config = dict(
    n_layer=8,
    d_model=768,
    n_kv_head=6,
    norm='rmsnorm',
    positions='rope',
    qk_norm=False,
    warmup_steps=200,
)
MLP neurons of a small language model. Each row is named by its layer, matrix (down: output weights) and neuron, and shows model dimensions 304-559. Each number is 128 + 24 x the weight over its row's rms, rounded and kept within 0 to 255. Numbers have three digits each. A neuron's up and down rows have the sign that makes its largest values positive.
After each neuron's rows, "raises" lists the tokens whose logits its output raises most directly, leaving later layers aside.

L5.down870:112097133152111126147133188073130104143122153170151154113128150134095126154085144131120143113094129090154103155119124169123125129119152137140143133132112132112126116094179139153116142142116132116152146098124129160139175142061166131150138129119120149139175116069123219124130121170104069158140134137167089108149120127123130141116147161167124118110161085139127125112087128120138160135152136158109127095143178139149102134154128129147126133125157132130118120144110109157177113080130153133154113146146145150117142122105088144105111132176148116115142112141090089120148090135108113096130157155111102174178184143137125165093138125095107078156137163133157135137117112148140153140106142090112137119155129148079131113139141142150099124173142146063141125149151145074117102139145128
raises: "\n\n", " That", " While", " However", " When"

L5.down1117:157115152123116092135142109133126144084129148129162109137150107119124123144116082143124140158091159142155121111156105132143137114158116113126151137121132152136130113111132163122083135146153092130111121148110156123158171122115134097146123143155100155131092126103097126131126157119117133165143134126111132090171122110089113134127145108123130113105079152112129094122121120154106114115127119147138117150126197078134149115154155126170130099168091130133097139133134120095158106113098148119111131129121107195154133160179107123099100127143111150110138093164115116092135141157173111086167154122134128137162128134108122157090108135120158140157177148102137115151102138137115120103135140158115071122144154091132085107129167095123132157142116123179156140132101090092126161160120163
raises: "led", "ling", "ler", "ming", "ter"

L5.down1709:125126161113147105078115106100178148135125132145143108128100079126131126104141115118088136096133136113067106164121092115057117127119122123177139093155122163103112114107146165128153196133089105122121123105145133085101098159151126162133124167125088123099118098113105131153130148146070155156125156130119126161112131099089153152152155152143163102149108121178135134150160112144140135162148124160153119135090145153130127121151183153158107158112126141141129178093141131158136145141065165139146114114127111178133083091139130131139151136146139096125183105094145116140074096110147096115126139119159121109139120118111133136128093164135124093161125119111089122132087141097137125167108130137158115149161130132124153128154105118133103123111100134156136136159130094066175159090164144
raises: "ette", "og", "ont", "omm", "od"

L5.down359:133109128124139104186127147116076118134140150080121107211076095116126133090114143107128108173096141107145151132086099140163126132144102144127132168160100160068144088099140158100172156133111076146127121116108113116151151138103125135143150126138116133145119118141163146140111160129151140098143154129138088147092131132153148133109122153151199154128092144148144102089127177137121122106116132156104132135108128129096128133074095120089128166148079138147077106141154118165138130089127126150162087123091152120130115118112115124102108087150092082123126090119104096101080104145165141125178110140145132096126125129117149147111128105121114157123138071130134128097095154148160155131117150168163129105112121132157159091189130121130124094145102136097100146123160116132137150151130110
raises: "ur", "uri", "urs", "uris", "ured"

L5.down1007:151117142120140131135153141097126117114164107159102119135147126081157086133094102183088102123115083116162140082113094149129105144144140113113124172118111139117113131106122143135104122126119152142108110120133185112124134137087125101120134122108072154130117144126140152111133134164129112110151141132158128121148129116115136122137190128122153079135159141153112143108130115133106140124128127137127132110128127153104115138136153099137122139153130161156147110107134142145166107082111159111145116161134180143100111103122116129112153125147148107128108108121129146127113112127144114128123163172118085127111188135143119157129095137128123088144158135144136150112133118130133139116062102090097143147161125115097122125125132127143124148145150121084130142094126135131120118082121135
raises: "\n\n", " In", " During", " By", " While"

L5.down998:175136138164151121132135161126089144185085121131149122141108114113134095161145133121099117119124091091118097169124152167090119122167072143099097134117109105129100141133088110122128129117128124132202164161083103100087155204159130150171124146141106134149151133135108098124120136139098111124159101121105100151095129142121152121174154111125154154120110135154112126152106121096151140147161121115150108094119127122131097186130143165185158141076132171096100128130132084159112114151103141127135144129149123095128138161145153104129160151151167140128107143144180154116134090147127119107153119115119118121168158098133125112118116128117130137159168166144114086126138143164132138164100139116153154142138146186106119147155166128111148170126122111134130124154157092104108159138163095
raises: " together", " they", " They", " their", " sons"

L5.down1189:181137160192109098096131121162122087132117146114100112104135163141118122108110160141094133124131110154097155089122104109170126103096082170138123135123110165138151179157140132146148104146160108142110082114172089150147122110149157146134128125108086145127166144136116102109113130156133140149138119186129113135140130124163161121127119122152117140119145129086135104158106139081114119100126147154095120110110150167128121139139093117133107145137127097153113098121128145128113148154131128110133129140109111110104134088130074111147087136114117134135090146122143137154137136110142153125093128152102126115154174160153109104082144171122135126128158136122104090151120114144104103136150173137122122133111125156134151092111107156136137097130160152133133119175124166137152120128128125
raises: " being", "cent", " saying", "sm", " becoming"

L5.down2439:123143116187115124117125166165090111088095170122114127124158108102112122135089155088116150168120122149110139075111095142153131161156151136106142165120128151123161114059093107126145103145124141085138088118132161161127101142112126107122130113097109128154126140113123164142095178170172165098117110140129151136133137072115114120146134138162136120149108119145104141122152161135120152159137118137133132147093135141110115137114102137113097109123119128161145160141165121122122143131151132166138157103102149135109141124160123068134147197148119066152094147162110116140160096153112107111127102105132110142122158147182127150126113091158099118124127136133129169178131092112151157143153125139159121153159085101107133144133097159139116138142148136145141154156130099151092092125154132
raises: "ater", "From", "hing", "ments", "ken"

L5.down142:162120136134103150171118090107109115112134125089128122172106147135177126116111145169128135111132129126110139150132115143129132118111113114170128176111124081080114140140105151117148098127152051111119125128150117157113126122126102106146142152148163168118124120149131129146105087096150117136097128136116161144133157106167143127078165181148138088125145105151106115145152111171094105099124136133139155178149116098151100124122142113131164119133115117110097124112112086122108137158100124143110144108138166092111160128086151133111115168079081114143093121129098108122101132084115142133090109151098085143118123122104146144112173111126143104195076129108080131140118111122118109134073093155124139135138163136145112144112118112130112094130137121159146111135103176098103152127131115
raises: " twelve", " five", " seven", " 90", " six"

L5.down36:145094096157161100138124130104087119136190119141098105133149137147117123119091128126136143093145130147139139116095144142118127108155118135185154150124136158124100143119123160135101129141099115131102138143145179115167079140107134125162139119100118133160122105124135119121127116149137096116108133189093162137100111132154127118117131156099167121115090130143117122125134116087117121114137141121105106121137173143079108163121130138110160137134153127141133132078118091101138134114147130123140108134085111126127111096129209176129128146134109109142126132187125168142124098120182156120163144114154092157103135100134106080123096122085126147124126113129136086130128093094103097145128090143155124126118107150123105097131119106141113138201107118123157162114131134091135134141164063
raises: " several", " six", " ever", " once", " five"

L5.down1438:147145120113165173137153102134108150120148130076133130129094122151095149137095112089109121099142183092160146131069074129056136140171104104158167083129127164120162153127117140096106154142089123159168128162132142110165132146137106117115105111128159146124140138148169102107140139104108120128153110122140141116129127082145103134137099136121121098110091149060105132128123086124167071104142105129096129120067117156119163110099094103136091141101146166141083097102136150098097149158107151141127098119165092156106148131147140106146145128116151151143164168139136136123111133154130103098117159139112136132135118157143113138111143114082073144122136126137082124151131102103150125169108146143095134103127137127108117111121130096099110093129146143132117160136120168107105125122095132
raises: "'", "’", " himself", " herself", " resigned"

L5.down527:095127129093166112123105112031116113116142158112132140157133127140109135132160099160137150139178156167162147073175114119098111125123098117162161153130162131128097109122128104147110144137164086124139108148099101113124123107086091115138125153115130076140122150111145101135121121106161079126130138115114151116134104083147093139121120147153130162114160144172159122148140116139163120157111163155101118179135076121098157123130133128123104152138134142088095144132100118124125118148077164109143135117160137106123156100117175152112121153173159136120141122091131151116178127138130154151132129067121130127114150115124144131144119137116120176095100164158116080121134133123129112115116127139152068139113119164106137143106126130169092100135152100151156111108090155169104117092110102
raises: "ll", "aux", "lla", "au", " wor"

L5.down1317:129108098121174122123121118158097128132165137138103149133090149139108086099124146095064086146120122104148117166136172129155127147144142123100150177129128155143130118184112119145163167140133167135116128133147106162165126181077167139167133138096120103128151121118107147119136103145152115102122114106142112141122130130108109123121138100145128136130154131142160127094108142127100125120128122124123177108133163129171130098130141125106174148145157139158197174128135171125097157129120126133145104095116102174146101118140131148124131138102132105113140167128156104116126127121132103096165159114149141122132120123125071137120080130110095128086117136141133163113194143136104129132118123123155138092127085159107118157147101128066103152135151084079115125122157140120132150084112103
raises: "al", "on", "als", "ons", "ion"

L5.down658:106120153096103125106120121127118110143140117097132169131134159147125140111159113102131146140155110139123129133141157123118128148168112104125114133139153173134112129129123127114131107128140084119136126145127101127117143136161082112187146109149127107136123127115076146126161111152174144141161112088136126084133102077092126121114122125123135134116111144124118123153176111145188109170088126095113127126116088144085187146122133137130158166112123164113117067123180127128121117128115159179096137110111138133136128111134155104151107098136135133138115163113168112151126132103137125155104120119162118133146089109104107101124124137149132126130130133188150129095163137117118083160129136156111165143130110158095133100133157081166151100118165158150106111168111134160139093177135166
raises: "'", "’", "down", " roll", "chin"

L5.down293:121140117147171139106132151100123162132100124101129116115111108151096082096168110172094154108129101132123109116144148112105151158162095139110147126100120122149163112143090128098153132102109126099148132125102117128145113137147145153180166137106132093152105139119101128133102100115093155113112162106134135126115116099141122138130155139131106091115109101137102120110115153105115174134119089132126134113137108110143106128124077095115159140100118120104144125153108147125140111137120135132149107127127140123148117134117148125148162148115131124124154153107129133106130117131127104150115115160114099116144139152172137119158075168105132142111126136082135125149118120138150104176185124134156140130117141162179130144109150163153105137190146132085150094159107092107097167119159152
raises: "istic", "aris", "ity", "ict", "ities"

L5.down2296:114147078113132123111136104078094123121134153137100131105128167160142149117102118123144121094112155147132100117149164138140119062158103109138153131138143121142132127128130111127130135124152128104113139122163127144136145148110075129058150137134165099132094149124087130126130144130154136141133118174119145183143152142120102113123150116132106145144096097163168177119094120097124127098115118123153164122157108107174142172092103139113145166117160162120124133125081160108142095097135105144137118113108136078098126084111094082094107157147163091123121126111082139161125133157106106155096091135075162108125146117115120142147079088169167151122140133090140163065142166091111126128114160127176119136159155156166139129090100131113115123136132093066105075141176103106139125081138147
raises: "ade", "rew", "ors", "ept", "ers"

L5.down367:195132152130091159120114109109113162144123146099085059083143147155136158151153140126089177095167118113096126149167073134121102097108155139135130149155153121107113145137144128119143102099102124140124115124134104107054137121161135118109151123134156138129124147133158159112117121114086152119134123107161153126148097124123161139187132080092147142117144114107145116136140145114110120100134083147109132155158056163154092151136136144117136115146150104116099117121107124180106116133158112108124158125149142100097165154105147136107154096140133128096099162151115166153166141145126102139057112102115137126096182152102120131152089101106150104130103086115138110114152166151081122116136129099123114121148130125133121140085090136156169137099123122088104154124169132141126143158104142
raises: "se", "ity", "ious", "uls", "rid"

L5.down2373:099142121144190128112136149149118142156111165169136109107105163121141139124152099129148122119115107138128097140132114162173125104130143097127097134138104101147112130092072200139118096107054102102159106119125094125104110083141141096119105120143128149066145094157085136162130165100136107156094132153139099127114122117107137162118091071149112136119102186093115139145142126138123095105136168132163166103128092121133132140104205102126123123080106111143109146143122111150127153084109115124114131179139149137136136118112149107154150135075153122101137167101120170150145175114138154110111106155125133126134158115104150119129126125115129155137154139136110110123100154089153140067094129150129103163187108114115096128126123092093109165134133083108141120112160098146108167123124159
raises: "ly", "rd", "row", "oir", "iv"

L5.down1914:141131144146129117089143123097131141112112150100151137138131100123148102136146161096108180078155142153087147152139185140162092109091128128137140100142136167160136142161124113143129093135086116103168129151124131151087130066106137166157122177119133127184142121156109149141139153106146104125097139111153133153128118094146129076147152167188145103134116118127138149112093165140160130118128112143137146100116133135101155126056168152105132137136099087138113105141152122120140115135139139101150154133152148107139124143108157118126123097103141153122164135137142141091126150101128126116140118098083094104118131102113154125114131149098115085085116127122099155097117147149168150132125153134139097085119112138119119154118132072174113109142089086123143124187066153164130097136095170
raises: "ity", "ities", "ised", " Const", "ison"

L5.down1496:131123125128109155145148137173106136148125123103137106129159132110134110137143130121127196153147174147149129134148152144103154131121125143109133108129151087134083115101138114164092142146095107150141119161088092136095081113132129103136123133079157097132146124107143101123101150118073121131092108115158142154136106117155121143135118112093135156120117117082127172144168118106140127121118131109092105112110138079129146139144112147087079089121111153138138142138133129115085133133107171089110107121162135188126078129112189106119120118110137130134133120143158140117133141134146106183126118089099133113121139124110120132137081161084129126130155120122118128112121174151157177134145126148114119120116123164128120098109085163164169174139124138142167122132138135116142097087106126
raises: " BC", "-", "–", " AD", " aged"

L5.down1845:198127130132120161184095151106112153107104162147163119162138082116100165131157131141117108128140139167116106126087119141126091073151125148166134113127180124110119117112128127158141108164070134154145088091201106122100120129120147113091112134082144119113157126134144115142117133127155146117125112132148124140121079141170075138151134139153126098111152113150166093138129149139142155100068115137122163143123136143136127141121120162146115116124165143107142143098110114154138105153137146152100134143127114165089145110142141117124134128040100112102127119142167117149116124139111122135126126115150143121120133118123110149120112129097141173127169117149089155104143144091088183113124106117137155158121161145098134159147121135128107125124127136138119148155121142150103101136144128
raises: "row", "las", "ground", "ij", "rative"

L5.down787:111125119122148119139128135133116106131121191110133117148130149116112166100096131104127145096179110159114089123149139100130090149153103148183156143153057087125091116139139099116156135147115110070079101164123104119132100115155144115141122141126095160139152089146130160138142156142125183120132132124116141171116144099116112093141113095119152117136137103120152127109129175112130112123109145145069135131154145112119150145145098109102160123138137112119068083158126116117113155146166087100112139114146153136113087061107140147133117128082130142110146111095159140115090104115168123127115111116138143123124116139144091174108125093126137161145108131161140158098153135095098155107145094110148138083119071164127096138144134077131124100191147100110125117141146133132145108153128112
raises: " of", " time", " years", " other", " times"